MLP neurons of a small language model. Each row is named by its layer, matrix (gate and up: input weights) and neuron, and shows model dimensions 112-367. Each number is 128 + 24 x the weight over its row's rms, rounded and kept within 0 to 255. Numbers have three digits each. A neuron's up and down rows have the sign that makes its largest values positive.
After each neuron's rows, "fires on" lists the tokens most often at its 100 highest values on Wikipedia text that the model never trained on; "fires in" lists the words (lower case) most often at its 100 highest values on Wikipedia text that the model never trained on.

L5.gate1035:133100115105106132144098112134094115145154103145118128154121144134140152103136108161113146129128187120149068153128180118130138086120106109143142113162138119067154134142137140114150130107125128153085114144114114133093140130131116121138130186123165124082128126116131121103125137158089097120130088104153167120141116092156156145123163161084209068181141158078153115091151111176156100102151078125182092133114159156139119116164132122168136119112121115136127115120122103154178103131147112155105132118118127150153151098150143107125169159123122109118149101112137071153118128165153126137117160132134146193153135168108140126129137121130129140136100119144145132136093162109109110136134097174175146137100141123106162163129162109121132114123139147110133139136133123124142123181110116
L5.up1035:102154083116117142142136165142124127107121086119100116138140161110112113080148093157146132121093159153112140151133160116197111136080092118110125152143145105134121162160111175135115139138130141098139139098112108117126124099132124096110084121160143120120149111144119130134138128136072136093135134167096150099101183105128146117115137150137093136135138135151140152111141127131146117102083158116154132126080151111133132141163134168168123117190162114128137127170121106133127121139174129108165150124086133148166115150102104136155106141194130103182126114135128083155126157113147120144118129118152110132128127139171146135114118113123170144102118129090140121081137141100173148100144146148135131128115131147118126128127149085126135136122141156155092112140139111116135096163082164
fires on: " with", " by", "out", " in", " on"
fires in: "with", "by", "throughout", "in", "on"

L7.gate1385:146097172100140129126114150135119110132141084125126125165106118150155158156163121127173109142097152125158157131112150111157134134132116110106126111107140112084146162128117141118139127159121101104122141138139142133119112128172117104112108094119101153092123125131166154151118166225106143107128101104121138113095099157100135129118112105107157130149134110126107147137137128101183117176128101147148142085154139093098146111152122147075118177135109113096108101148082121122113093127106147167131126121138120130152128147133096107142141106171109149095120114141155110126097115077110150179149123102103153112124133076127099142102151131125106129139141126117169183142175158129103116163156119163093134093128117112155119151136110084113100121134121106113166150082100128137104140117156187
L7.up1385:171124089118134124124128119121128132078138086125099118140163121154147112118123163142135089169110125148095149091148136115155102126120154115097174079069145132097141151090119113120107103111137100121151111131138102130131124106138171100119102175072153145093155154144102143131133133167111144135177127123128110123160100125095099104130125112106146131112148125100118143117155125124136116126116099153154154110140131089099109140149161134131129141158096142117082098145125140139123120086107093136121152139154160132114103122123120121155124103154145149120136115099140132114165134082141152158107138146070140177103106092138117155155154114185144139160155144114122152089108117182126103103159130141125148101129122116154117154091139166101092145116099105107136153111112087121149152077179095
fires on: " who", " that", " which", " also"
fires in: "who", "that", "which", "also"

L7.gate1457:167115125142128144164148095084117119146179127127097157137115118143120076136141130147151105110122137127134135098152156109149119109107121154134109108117108161107097136142134088086149165097079112102068128115108103115163139157142121140149186138136129190109084159150096096129114133160143139126142138158152167133169085119114140112130154126115096141079146130170117085108112140082119115152117158152166160062102167140119116128153156126164138087162100116179161136132152158096140174092144112136092120126084136154107089128170101113129137092123195124142132124122129125131174095116123128139133159163137120110152110149156152090151087160148120147126115136127104122133126088142156125117119083146162117117128111144111156154113118115149142120164164142133113127094156112115123144153150127
L7.up1457:131105086133119114136134155088146147142129107125130089149141113107103127104149092120157117145154144168102145141144124121136126113107126173121169130128111122178161117145136139114123101150126120134135154135079171073156141133106139131097139135138173107156154138084084085102134128110121103128122186145109096147145153101146165070137142150129139127107137139146089140104160091150111120099171115110128112142110155128152150178124124122134121145146152166068167131136105118109109078127136155135103114143125135154099084128171150057147132117147154145130173124148151152124175141145144128111120116104130137142165105129125131107157157172156152116122146164115060103125122138127099156169162073099135153106134132163103109168101149109136151139112141130153151124162151175069125143155174127
fires on: " of"
fires in: "of"

L2.gate325:120135131134131153095120141189161154108124175142128157096138096129100118145123099155086134107067075129121154151137157078152094160129116130136151105150117095062095104157141117126117118107100089122126146149168098075135077141131131153158111124115150126112145117131113115122142175102132115117112147105147118113120064089129124082086135152077099118131116097135118135163153123171150168107142136158123174182144094107113085136082099155123155144126097147152124111148110118091150123152144121140113113156077148114158156144114108119112148119154158140159128128105097152110139102077125094089163097136128098139153119137075130116137094126137160154159142167128126132111117107098160092115114128086139128143159130116163163109128167134073126148145166122147113130088112113146125098132132118
L2.up325:157140134147094138122127131138099134157088138157145095124144150132127124151082137106131128131151125109125166124113131131151115158127102156131130122122138160102127138130124098098137104124140100122144143089128098171140117153120124131080133159118118143121113114125142173151140128118127129140135156122117142149157101121115149086163091110133118148099119120131103156119118143111143135093168117150136107115125153136131129165119133142104162068149148097148080164144160138125123118145142138147106166148121090114120115104132139084168109155108117135125132148165157180125086103138136097126124149142077162142130101102117133102123108126156109111124103062133133109106118135135069150103146108093214139121103083147141092123137150132093158148101111132139191084124129066106141132185120145
fires on: " y", "j", "x", " Y", "Y", "q"
fires in: "x", "j", "q", "you", "youth", "yield"

L2.gate1114:156098166116094117144144172120138159181131130130114152084129152118167121074148143142128131108131155098152156100177175112147076153118106154134120110116139132122105134143066119118082093128140135160112109085154159110145157087157105119115145106185134115140136125153147140080150140111146156127133121134121154118120152134153095085142099141129166083177149127143132147148106102124144094098147109078089140110173129118126121147195115166107126105126169121129114139100121132158131112148160155081166130112117163147123149139153149129153098148100096168108103062116158118125154174104130161114122125118100111111089136112184140127121119101118157099164133082127131148140086116121145131120117139130096136146141148160112126130107098112115119117141115139146158130139134114116119110133164163
L2.up1114:134133125142124105096156178158130133172150121116114161110087141134159129109099102123148171105099150134115148163173164147163144100163107143136107107137173134139090147117087080137101137175148166133103133109122123143119088110098145152165120130128147093140102116158131146155151143130127153103150136138106099112132124116160123147155082101156140168155085124126172160166089120146142120181146132113139155165165113130144163144100137102092137150179137123126101120109158140099119102090123140086155123101104114154096097137121116121207147147130127085178097129131139136153108145138102127130129142078145087107146104090169119152125142149137178124156135120119106138122135114111163126154144109121191148109119096111110113119112121143120132115095115169141152141128131133120124122081127134
fires on: " music", " Music", " Record", "ip", "rist"
fires in: "music", "records", "musicians"

L2.gate602:166098122114143117117107108162136151139161077120129087139116140108124122126170120128180137146162152139126162114127100152134157139130133127121132141144139136104116155110116131116135183121147104136119137092107092100099104147124131151105114139183124149127151140124131138098067179115108122099152125139144142110150131168134159148209142128114115124126181149116150128152089111147139122110133130124106124089118117118176119153115123164141132151142133147144141097150131108126135134093145140154158147075118109124170134150140110098133139163139121175128177137103131170145147138136153172152144179102098148137151133098137162111128114117114150112156154092100113130180143101120158118146140153104125190108179128092125091134081112122185148122120141086108146157130141153170159137107131113
L2.up602:093135144152116110138167119165147095164110146118102130096161117114126135126149114089145148110090125124113149135137130135107139140133148141153098149135148126104129139129115093135158153157087111133113115086080090147146181137107102117147104110104132134100163162095198077116136145130156101109158125157109148137106105154133106146100127114120134155113116104183128083130132155162108145113093083134130108123093131132147122064076135118141151153142148134110122171142105122138142150116126141153117105126111122127166099110169157099128120095160151118089072077117097108132104065138115171147115062090135106077113106137152092135156130115137103152098155105164148150071101141162093070148125123092132089118119119153181119102075137112097150141138160132123102121133135135110121142129163100
fires on: " where", " which", "ose", " who", "here"
fires in: "where", "which", "whose", "who"

L5.gate1416:142125147147122137128151108101097137121138134195142125134132128143108074123103138090107126073120158102119131112119134106150145085130142043132076178193123130141133120143107145115128130090113135167118140175126148137119175124106161115140086085129108111104142140100108106100138136102108120158147104116128135105161098137088168123108127137099082132122094103129127149115132134098085173140121114114168107146120114112121110100120122141135124193138097115120062158179157134112099108112138152172069079115150153140142105122107122176177152139164143133095122092188106152116096123143120110136087111142127126109127114129114111128136147124134142110148113127145141127113117112136125112100124112160155108114112119130126115105083121140159097122125135149139099131159105083110123105129166072
L5.up1416:131125117156143114136101162119126124133129120153132167120125145078149131171143116129141154165123121151115137120142162135126133097113133150122145129138113094106152141147085136152133090178121135131118123108103136137148143109127101147109129114219131130082159084094152151155174122138117115128143145152181165123096130145111119140153130116129117120154145178154107153130198081142142119119115150145112129126097107121099128077071145170086144108127123110094136117139100117130120091113104160144123111109137105145115145117136106139103175137116129171145124111159133175139127112150101131138098116133108100114112114120155148150142115124139141124124208128071148171131141131130157127118182123108146170144184130130114067146139106140153096100142156174109100094139159162171137135087151066
fires on: " who", " of", "ther", "==See"
fires in: "who", "of", "other", "see", "website"

L2.gate944:131155171122120128097111110166174126153134058098102106114115152129120146107098089146111094123121171106105148135165128085137128159150123113102118110137116146125101149115126090094096098147184139119146118169077141165099133143100154133132112138161127104168125112145098144097116119100094080158094130104139128126111129085146170137151122138140151134143122103119124084117091145089172139119156122119097087131096163107169125115131143111127159142151196105172125140202100161112163102139107116118129117094135113140123088109118104143113179109127132144165093105162133107123098153140136142155122155146167113117127155136128117122123123128101122125142174108126148109136119173133093143169123132155127146145124162163145137148153138136140108135093112173143138115114129092132138125119131124
L2.up944:133060159125104110122105099165097128123106103106057175112198142114095157109122094115140118126097130118110151118119126147142143182153151136112123145133127094121126139126120098107123125124126147059141078134087092157130088138104113136157110125145156120104102146136111102191121116097124113160114147127119073082124128178143137151131116105147160111162088114127144088116112139169154154106115173125166122112093115126143156125123129143151147183142152146166169141169103126140126106148136157152099107115100142124116111101132141140134119112116135119154179149163159137131116127091128156154150090118104114117118159158103102093125121122139157162138157114126134120162096123093113124153127146125148120196145126172119104152143097109099136108151119169111119105121135114097142090128166117
fires on: "ese", " German", "ish", " English"
fires in: "japanese", "germany", "english", "french", "german", "british"

L7.gate237:103144186155123127092149137112165081152160133059135129165141148107146113133130145136110074141154167138111082164133100090149177122100100113112138145096144142156119118122141174163091134161161112098128134152135141132129085142119176118112123136150144145130133099105151165131132120126117128146108117095174140156156120150133129125132136159112107178132136131089120119141142111117110166157142176113132165106109115126125137136133119143131062142155158113140105139081126088111102113140139145106098181141127137141162130120128128153127072132098136122163125150114149108123113159076120126149144137121101089129155144118118158126131101110107151135183118121125092117129104144159142140133132156178125150102189145136130130103108137177136126123117126104131137114155165125149122066142141155
L7.up237:104139095146104125097138112106159143122117091132111121148118140101153130137131113151147148143144149157079115074144099074152132140149132115126131169135147090111154138107141118110096148116143150070140103082158127097137119110130096094096110180156158135091153107135130156093144082122139102161117144150145090144133125128084104129110135150078098187127146109071115170116148154079109163124132094151109134147116145126121100094098151106077086176131097104117129122113116119116076131165126106123105181109166133115143110146104163114114136165112149084147133111123154099083113169183100130124139168119135082169143123137138135151117082112112142117119118123132108116143132138084168118124115133119146133090116126138111079150120133153141150171120137129136136107149152091113115145136104117
fires on: " to", " from"
fires in: "to", "from"

L5.gate1233:103162119091110108092090186097162159125129144150163140150194087154129172108139145126113168088164147126123137167156149095125154128147161123139105138130142186144151145117103155161113069101134120184127134098117097112120143135151119118112121112154110118125129114117129122134126109117130128096107132145127102109169075117147174129132135122135167183153126151101167109136081101160173148142177122061123106128104118137151133117121155099135141115112103200108149122126144168115105156123113131131114140134120115132166122086093098144130117157149099131111122126166146101098134119134072126138133056090148132153112117168082103122140114067123096139122125135127160149165107144134145159152127150105167170152152120129155151151111119114131181108193130111131136101099113103116116112151113106
L5.up1233:125150115072097102161107168165134123094155114129121120136114145153129122112167115127123130101126116148116116155143049055148113106109118128094133172186133119149110187150129115096124148089125128117153191111115131138122109103123118143113108101168085150179128121137136128123157139125147109094122124140102081141133124118157078173148109106104182104133094069129155126139101108070121141139146109163145090110150136149152164176135102128136128107133120116178136133134093128139134139143145167106110134151123088117132136117156091110075137104170155096132130152111121099158118127110120162104148128127171135116129104127115125134146122131115110124142142100136172098090110133125120162099139102135139109140149152125144178074133166130124125090185163139145150109109122124123131118117122090
fires on: " United", " 100", " Dan", " New"
fires in: "united", "100", "new"

L2.gate583:123125121145145086130131140111100059143121186123147153116110127096132170107096154080096141131145150116139112139144162133156145103127116117156141133114105167124136120164074145132154139124131113153134145129138164097110132080145118135141144100128157090146121114156095106096132139117100107130145084122137145129100149135167150124097146127127176079125113153127128144134145145117137157128139108115142134111133130149118155136131115115114103122121160130110098150101128125146119092129177092141135156129135107114165105143123128156143126147181095115130116137132104130119160177081127167146112168127138111161147077150166153148136168100071133131124147076130137168169133097107119137107162123124155152134169136158107167145116136078117098101089084109104117143133121137124168129160098125
L2.up583:133129124109131122118183155202101113115154157138107097099118085116127136123128148109142134111115149128118161129118104128140097171142103157118106106069111144108151131111127146164101102115132090143141100104133161115143105101110124152125104093162171109074119100161151107096122137148125123097119132086138141101096149165135145123113144123133106094145118119124169154103113121174153114130118124155143098115144100091138144101088090138158145154167132088140113150123116194098105168112125121098166163065132165168179131125130121117127121111102093102164111138104099135110123119103165136138132141093137120108138119117168145149161114121104107190126120129116106125154130095121142120120128131132163119126125089146118114115094149117132091174114110098153166133148123086141138122144131112
fires on: "iber", "US", " East", "RA", " Cor", " USA"
fires in: "east", "fra", "usa", "liberal", "rus", "cust"

L2.gate150:131174158112121153095136161134137139167169097114127116153151165156119137134122151128136089136106112144125129188187141152161115134162121120163146117123159086128122118117140154121139160153137118099135115110152165171077116120106160144161094129130129172105085136108117079101141138145137140114112140178112131112127138143097145073125132121141156125122131106151113142141122130185100098114094085144130124074119135110112147114173141131130122131144122122172186152166143102088111137116158168153108202106119087105146112107152132115180123132140122106114141120171156160131144133143160145102127145127102129123114147117091165122161128106150127128128105101093133134129146136117147137123165104104156121127146159168127126117151100141105142084136154141112145128113143135122122146140126127
L2.up150:148142118153128111110129175160132147133136099132148111133141135098117118135139152131089111106158120135131138143108137153163168141127108098126109150117099158103112141125116090147126092143174137061160175143116115112098145121104090131134150126091169156135104102151121143134080107108137113093109120142113155118150126083155137097081132143075160128137102116109164116067135120142140129085129145093130101146131132124132095136117117162127203135144109087125109151160114141135088169192136110142162134152158111053112137099129137134113130123168142127155164126087080106150105162147087152147162097111126144116125127135155143116106099108148120137142130156114145092106114098111129094115140145090154167105106144115141112142123146145118104117131105109181120180118132135137120131146154097
fires on: "ith", "h", " Wh", "ike"
fires in: "with", "while", "although", "who", "unlike", "like"

L2.gate1009:097119129115081097137101154095113143157111114132120121095188149100125126141123125101139128092118126122169130094088167161135130142125107125136147163142110102144089148118106152087137074130160082178142137122122090128134118095131105128116122135145080113165116144116124148101067155133097110144185126139163116152134087204113156127136157147078163113107082144118122109172169142094086106119127108137129127121147135139114132107103117149125125138115111140139198166112140110107130123134134184133179103140153140166117120097135108110137129147150137085130142110098181151086094109136136136113113142132131109141119126139134139173123124146103117104142103096172165137111102113117169144151142122145187140155124116156155107127124123122094119147128170148098104124132184108146169118109168110
L2.up1009:144096079135113092148170127085126073159134208130133124059124102111109120114132145164124103139190079151139123116135149153165098144113115079165129118098172112129157159147136110141154091107113094146149110160110126122160093113174117106075148098119154156108108097115123113119126115131095120120121131089136121161144151111114110106136184154135142112118167166132167144105187171128162169138172141126154166117099133107109154105124131105172096100136138151117125125122166090142135154128150171167152144110157126103173105117132094158100122149112121177138113158137120106127119134123150137097100107120111126111142119132145083117123148120162104102139126106162132141136168155109130122099115149134112138146119123128072126172110128118117098162132114076123166124130175105111131131180124111
fires on: " War", " William", "er", " USA", "he", " Roy"
fires in: "william", "usa", "warped", "williams", "war", "player"

L2.gate782:100185146131084100097133131145149105143112147118084150153135134083128138100143132131141073197155175104140111161156120105117133121131102148109162120124107143163130125132114111147147134148129173105152144151159137110114143134112117121146103157105101145125127132140157112130112122152127167137119100176123116123134144081141129100121127122138130120138153122154167122136148149089101120099124090135123123127105124132124143131136144124163158160121106157147138139116149127146173132132152170177178143153138126105150166133136165103153125115118103132109147138107123148120115140156109124141090147141174127124139082106149111161119106135108166118139162121090132159166136110075134119111131115175146136166165137189142168128100059144120141078143154118094146130173109122108162142130139092
L2.up782:173094128145134106158122187154149147137079100141075129143108152164121155134121100133130097148170163106143131136121110129124144107067062107145136148147137118102138170151103121109082142114101147112127138099110162138119134139103137068098133139146117127152127100102120125107161117119144144129124113134130099172129134110159097105085132137135119142103131174156140182130122135136136113073117125098106144136121142084163114118142145101124125170123079126138141159145117154141123165109125146126127160149101104122127107127089121100140124146144139144129149125150136130135153127081099179100150100106122141062102125120137110119136103166127123168124094142122089143166126119100107088150135104095138130117126151134187126120150133112131101144128127100133126116130120095111125164116121097
fires on: "fter", " As", "uring", "hen", "ough", " class"
fires in: "as", "after", "during", "while", "when", "although"

L7.gate500:137121112083128134164124151120121113139159143116113115138151164121152104123115133135138114158119148095105106138142136129099132122133136118133120140155152144082071155125108132137121138132152149109133120156116138095140134172130102143176110124150160117137096114071139120084131108109156092110123096110135151143075131127109123116123106118117132119132089130142122078142164130129133153151111142126080134135148100140130125122147072141124152147163145112144130122134114078138155169130111170106135121124086112105162149144161092124195153115157085168127155130144085131138121125130155143102134121083118115155145176133130139135143110128149128117128105104164134109124105131100099133121114135124156131148111126129084154117116151120173110150142177085154140092116152108121118162146141088
L7.up500:096088113115108118159132104149133128101093125140155139110184107124121125133129118103100161152136154097120125166146177068116142111168120134136117139142131130110111112167140109144151092157147131106128164114129121130153126151128190130158177128133141135106118140131122151142117137130097152105077135109133141163135110140136174163196159105159145102140086141151158112072130110130139105144110177123084126117139170130118101150111096138129131162154183110119146084102172101142102106124125152109182082152110121134168137138123112126140119133141125123110136171130101134142163166115144168133150135128129137130081134096112125148113091099180129126089056133128136138113122118104150092089107103152139109128166095167123108114143129115181125123116159131142123133135078108098089141112138155
fires on: " the", " new", " this", " of", "'s", " their"
fires in: "the", "new", "this", "of", "s", "their"

L2.gate1159:148171101135136126080099108100120145167127140145138135130109124144129130113075127102165104099114200117125184163170135117128159137153116126123180133116144151106125139121102113085133134133134114147122084115126133144111095104095120141145156128166145144103132187114140120131142160138129145130111118154104094106164114182139112133176111084098171167183164142095106158128089109087165178134120153145119141131145155119139106156097129133081093128141160141159117132092105126111098146119130169095160142125133117151140154101160112135127132115091130097151138110162076095110116123109122137121149147106108140115137185167110143169096116097137101134147170114150125140110136141079140132171153128118107162138132132107148106129148119120130157155140143121072124123132094144135139121107131106
L2.up1159:154148122109157113122151136150133117092109133125128084154140170116169150102140099105151114115095121127118124103149111128118155117092084136140171121154161142150093141107096150112110119178150114128093130133091171180096104142110147154129134100150104132101104110105097121127104145135138125141092114156118083111134096117131136122107124127089102163104150117111123160104105142099140095131111131113133111114129113149131083119111147164110128125110125154169153122147131145128126126098145126120125128122123125174168096120121074160086095120153120115095120127120117123073100125107176139133133155134143076121150116143139149130114087111110178153092195129168092176110188131124111154154183108153179119095154127117132134172137125160145183163144136130139122165095079132140156112156148152
fires on: " music", "istor", " Music", "usic", "ish", "and"
fires in: "music", "historical", "polish", "poland", "historic", "musicians"

L5.gate108:108095080113162116126105119125127136104168133095148107128148146130146123128133134127165137171130156089152133116141115120138150132102113159141111119102122093120135133129101093108104145095115127167149114147143120128103124149127140086130083168133138144103100133142128116103090093124155059094106087108161132123127106151139113104108112090115130107143119129131125147132163072110102112174128138120146166125119117149112133150137135134145142132111196144132099109135133129148102128113109124125118147159102137165154168131138130135164127099103140176148143122115091098098116094115117128144103153120102214127142147131135085098065125145159136075152120122141156108106102168086117126135179135125107104094133111124118113122130153118145145131145179113137116084143152096104121118132123118
L5.up108:150111152109141155138157165165116131122158119158142117145151117130120107136128173147066162119113122146126169066112150123130084111123106121106145116113112167118121160134104153125138096117146140145164189102142134177122107130132118140145127113115168087149114109117140167121099136117174122131085120059113106099136075170120112132139106133145113115134128092098125162152110122147119120146129160145147134127108158135106112111103169132143085118159093104099132104130116156134152116097147143119110077121125138124135100141171148139115153132168120092134144159146106089093140114143127121141153182122125160112094076116136126142130116141129133137161075098132159149113124105107091167145139134106135102117140142128145127104165132174159162138112108094131151184161172073105135111142120140
fires on: " which", " that", " in", " on", " as", " was"
fires in: "which", "that", "in", "on", "as", "was"

L7.gate801:103131125125126152155119118134135164156130081136128090080103098170098103136113105126131154161112139133152163104099140136124153108149126128133094133146121129145133127100099161138112118108182118063099113168109146146091171085057155117076095135124130153139125163156102115153175133138120123152144090153144136126122115142138090144116095137125130161117158132126127140137157096116109160131155118177117181159090104080151121121118163113121116159118127074142127138103130152142129148125138085124159141130129163163196149117071107127133065175125085105143139111145123132132144120115137139125132147149111086157127132112139164145128144151110146105117115139149132107128141158078123152135114176140100114115121154127097149130166164164122122143139120100071138147144151126113109139147087129
L7.up801:095102089144160127102066118117123146123127115169170165129121090142124106129139102112134148107150144086108142120129093168086116155122143123115149100162096139162098124113163135165122125144113171084130143123100150086145168088114095100078127085141140145115094143140088143119127146100171105137138163109146109101119116110150094103141139131121090121123174136126154150099120111159119166123109128139144118107138121075121164127131175141098144127148052159151151137080161111160152106146105092162098110118079115110185118145055126158152146154136126136128116186137148095128122112111163088099131121097101117122137138088108121134148155129131155131135149130145129142124159118141128160155134149167135100084080129112149112152125128114117118112133087089154149108094150111113086160150127103
fires on: "'s", "ate", "ary", "al", "ical"
fires in: "s", "private", "primary", "elementary", "medical"

L3.gate744:136127099140155112129166111115118121103073103144125122087084150116126129142149112097098139108113101139095137133145145091145142175160144151201177130123144133116130161164115110118159113116160138092123078139120104111124123115157140146123128119135128108120177157134152142081105147153119092166127104162156168143143150186134146139122163112121147094109159102151122080134105054136089146122091109111175127116105171183128103184147120100130117137104159107160144130136172129111120176133131146124172062165151093123118114096145131128086109097147100146128143154132151140099116113162093159111099105118142157140115131109137120134149094120120133125127136138157137149132155146137118100148123148085154127132130178166122162125144064145125135138106156135150124132134110118110141136114129156
L3.up744:138120134167130126131160144120112119132071079144131126122068152117139140168159129128117160072142089150096168141140144078115148149147148117176152111092123113095122134151103128155137126148186112120120082103134130138131136153176129156139132108107144131082136132139113146145096122137134119130122127150156120146161148157118153152126196117109156109130171114151115087115135116162131122117100106119142123125097160150108095172102139091103133112134149102153155135159168161087101180107108161134145094136140138142115136106163135146112132128135151144153127122140149160109112157173101123094100098130134155104122094099130168127137058121090123110101124076121102127123111132122146117140125132082156119154135153159099154126118094089127150143128165113169094143143131125070120126188161139
fires on: "out", " there", "re", " result", "rough"
fires in: "there", "throughout", "without", "result", "then"

L2.gate405:155156086102104174130080143115180121155102127106088125161170110096110114113120119109128082131140143167125105150120117134204089103114086138136102170195101130112087099155085134164127142105142146153128168057143137124143150102102092139136101129104143144129136134147125133167123146121113119130109112133087111139128122115125153112129130130153133123128131109141122130109073156141099136111084105117098104124107130126126106098132120167144139120153135085104189138161137132163143156143156166121133145136126109123140141154126145111137117129161106114082109098103109108130121135113112161140137147114146131061086056147126127157142129135139150136161134106103152119099144109169144121179123087101156143107141107116136142093138152105124159169128141085138087132147106167097150154115131123
L2.up405:150145117127150136125111138152149164121101134142071149160137095089116147129141093127127136140159145142151090139133107104128087146121094116138131124137160163164145140113090147144117156136113130103138124126159149089127141091095129152120136104156146125111111157104145168111102134060150132141120141150114090123158141155147101070111130115125141137114152165146155152096097142128152108111135061160134102092142153137166125110141155118155125170115138140145165156125101121142097169127150174112201159138123082085157122144126120151189134129113109112107158099151144084171179139143091118177129130056119138132140108121153152165146156116121165112157146131083091169127119137133113086139147117125128108117134126145145158081153120088128121178138127088153143152155115152148165135125130121
fires on: "ough", "fter", " After", " However,", "hen", "ince"
fires in: "after", "however", "while", "when", "since", "although"

L5.gate601:118140182127103151130107176106101138085124127102137148117172117142164159115124138157132150103152139155145131126133153111141120149123165086187084142137104185140160121144113124132148108124162127112126120138113142105126122138103140098142132127163109105122148137142095137076114164139106103119180106097112104131117134140116113100113145074157132138114127166102141152093149125121123133202129145117122111131153132181142137131164106118142132139130145135091082103100149121166128140152138126092120123163141128089120091128141136119127077095130115142107148098159132141099144125116111170165152112132105116141116100156120152143131156144113093156130108111142093103164095110118109155152114131108144134123115119125095146104107160139088118099128127135148127123120200135112135137142135119
L5.up601:124141117102111099102134128151111139154112119148079127156143128103128148140151157159127136138152144139125128141113091086086127137092101104150097159116155128155135122141110140137128125152136122164133118117155127159140134090079143077108152119142124107142123131114155108126128079141160094135121127128151090130126131136125131108111135168171179161108114116158130108094158080113082117093106172097089141139137126114143091131162132131105137159144161166128189099123135105136142138116139184137180149132073113093098144117105107118092076159150125168116104133084119082125139129143133138116144152137143117133159158080185157129144142129117135191174135101113159151153122140123106147163136131098141133097112137129119151163135136115121134165132173128125137137142108162140142113121125123
fires on: " in", "out", " to", "est", " East", "ost"
fires in: "in", "throughout", "to", "east", "lost", "forest"

L2.gate1436:141145162189133144135113114131134138156152117099104124172132126092138132138156128162153116148138143131127156140136135137080130110153142148099147111157099126115145117084142096146140102123113117127119087129152113153102148127148108124155101107119152171105154111114143124170138120155088140129159140159112130111135166168152136090154093061146124153115132109110118114126107148146119126110112122122128106090169110136109134106102106170187169147101132144115123118150110116124094134119133146152075117114140130153117170069140117108136100142125110104094148110117094135143122117163122144142184149151127132103140099104153125123114113126124100143097161159072154144176107129128141160135132139112152160096144144171207157106143074122084138116154133128106126150134153141152150131101156119
L2.up1436:134104124155095110116176142152128098163135107164109159130110163119146146141127098109140091129175142157139179136110133079108136092126104108118151130114117087118086109115167129119112160124097137100168137162120105166149115117170104118134129180116114158106102110128099150083087136142136142086164140141146103177124125150148167182140186145136129124158158105076165096087114146123135119114073099091117126107108121145122136125107147138108112134129092111154162161127123145142120130131074107128100145139151119102111140116129153108124136106096148118156111154143111168154137131124168148142105153101142141126108124104062113091095081113153107178133130126108126119113127133115132116109137087123145152107142147125138142143084148176147119146138128116142169137158140095135135198137157137
fires on: "ith", "ike", "hen", "es", "here", "he"
fires in: "with", "like", "when", "whether", "does", "wrote"

L7.gate643:127125113137152158112134139121107114169144174129108129114156183099099110147159138128136086068134141092131109104136130119082159107148124154151120126125202131134137111143132143185113148158125145149115182136132134152122178157119096137160143152074132130137135125138069110105143127113120094143147145122134151117100139110116123125143115138154171148157137108145115089144094116109134125133094125159111129092148127149158109135057084085114076156148130136159157127119145138163088119133115140173129109108118131127108112150149114143091155125174109128127159089115096134123113128085120126132102133161156134142103123174164119147154155112124114139107072166119105157081085129147132157107144186107109164133097127123122144127088086128143088088129151160151146146176109088119141113107106131
L7.up643:142153123174076143107138133136122143163128125147115119097151166125155170141163117120116158150166178086127151130180143138108130119157125113129102123126150111131125102086124134146127149117106128130124134131106143116181170162120145116107154104134163129161146128121116140084140173150099137101112160124108111103076132132108131158139123122142154144145135103146163106075135132117114140115099143178099116096139106175129142126109091129154123137138131105120144137174149146145121113116122136136134122133105152140146159152135099150128106173152123080155112124173114137135119137124097113141065141086149155132113125138133123130166114160134108141140129120104127154157114138105149103123170140071125179117144134161124132086154113116107130153081110080173130138114117102095155127161151115
fires on: " the", " in", " a", "'s", " his", " as"
fires in: "the", "in", "a", "s", "his"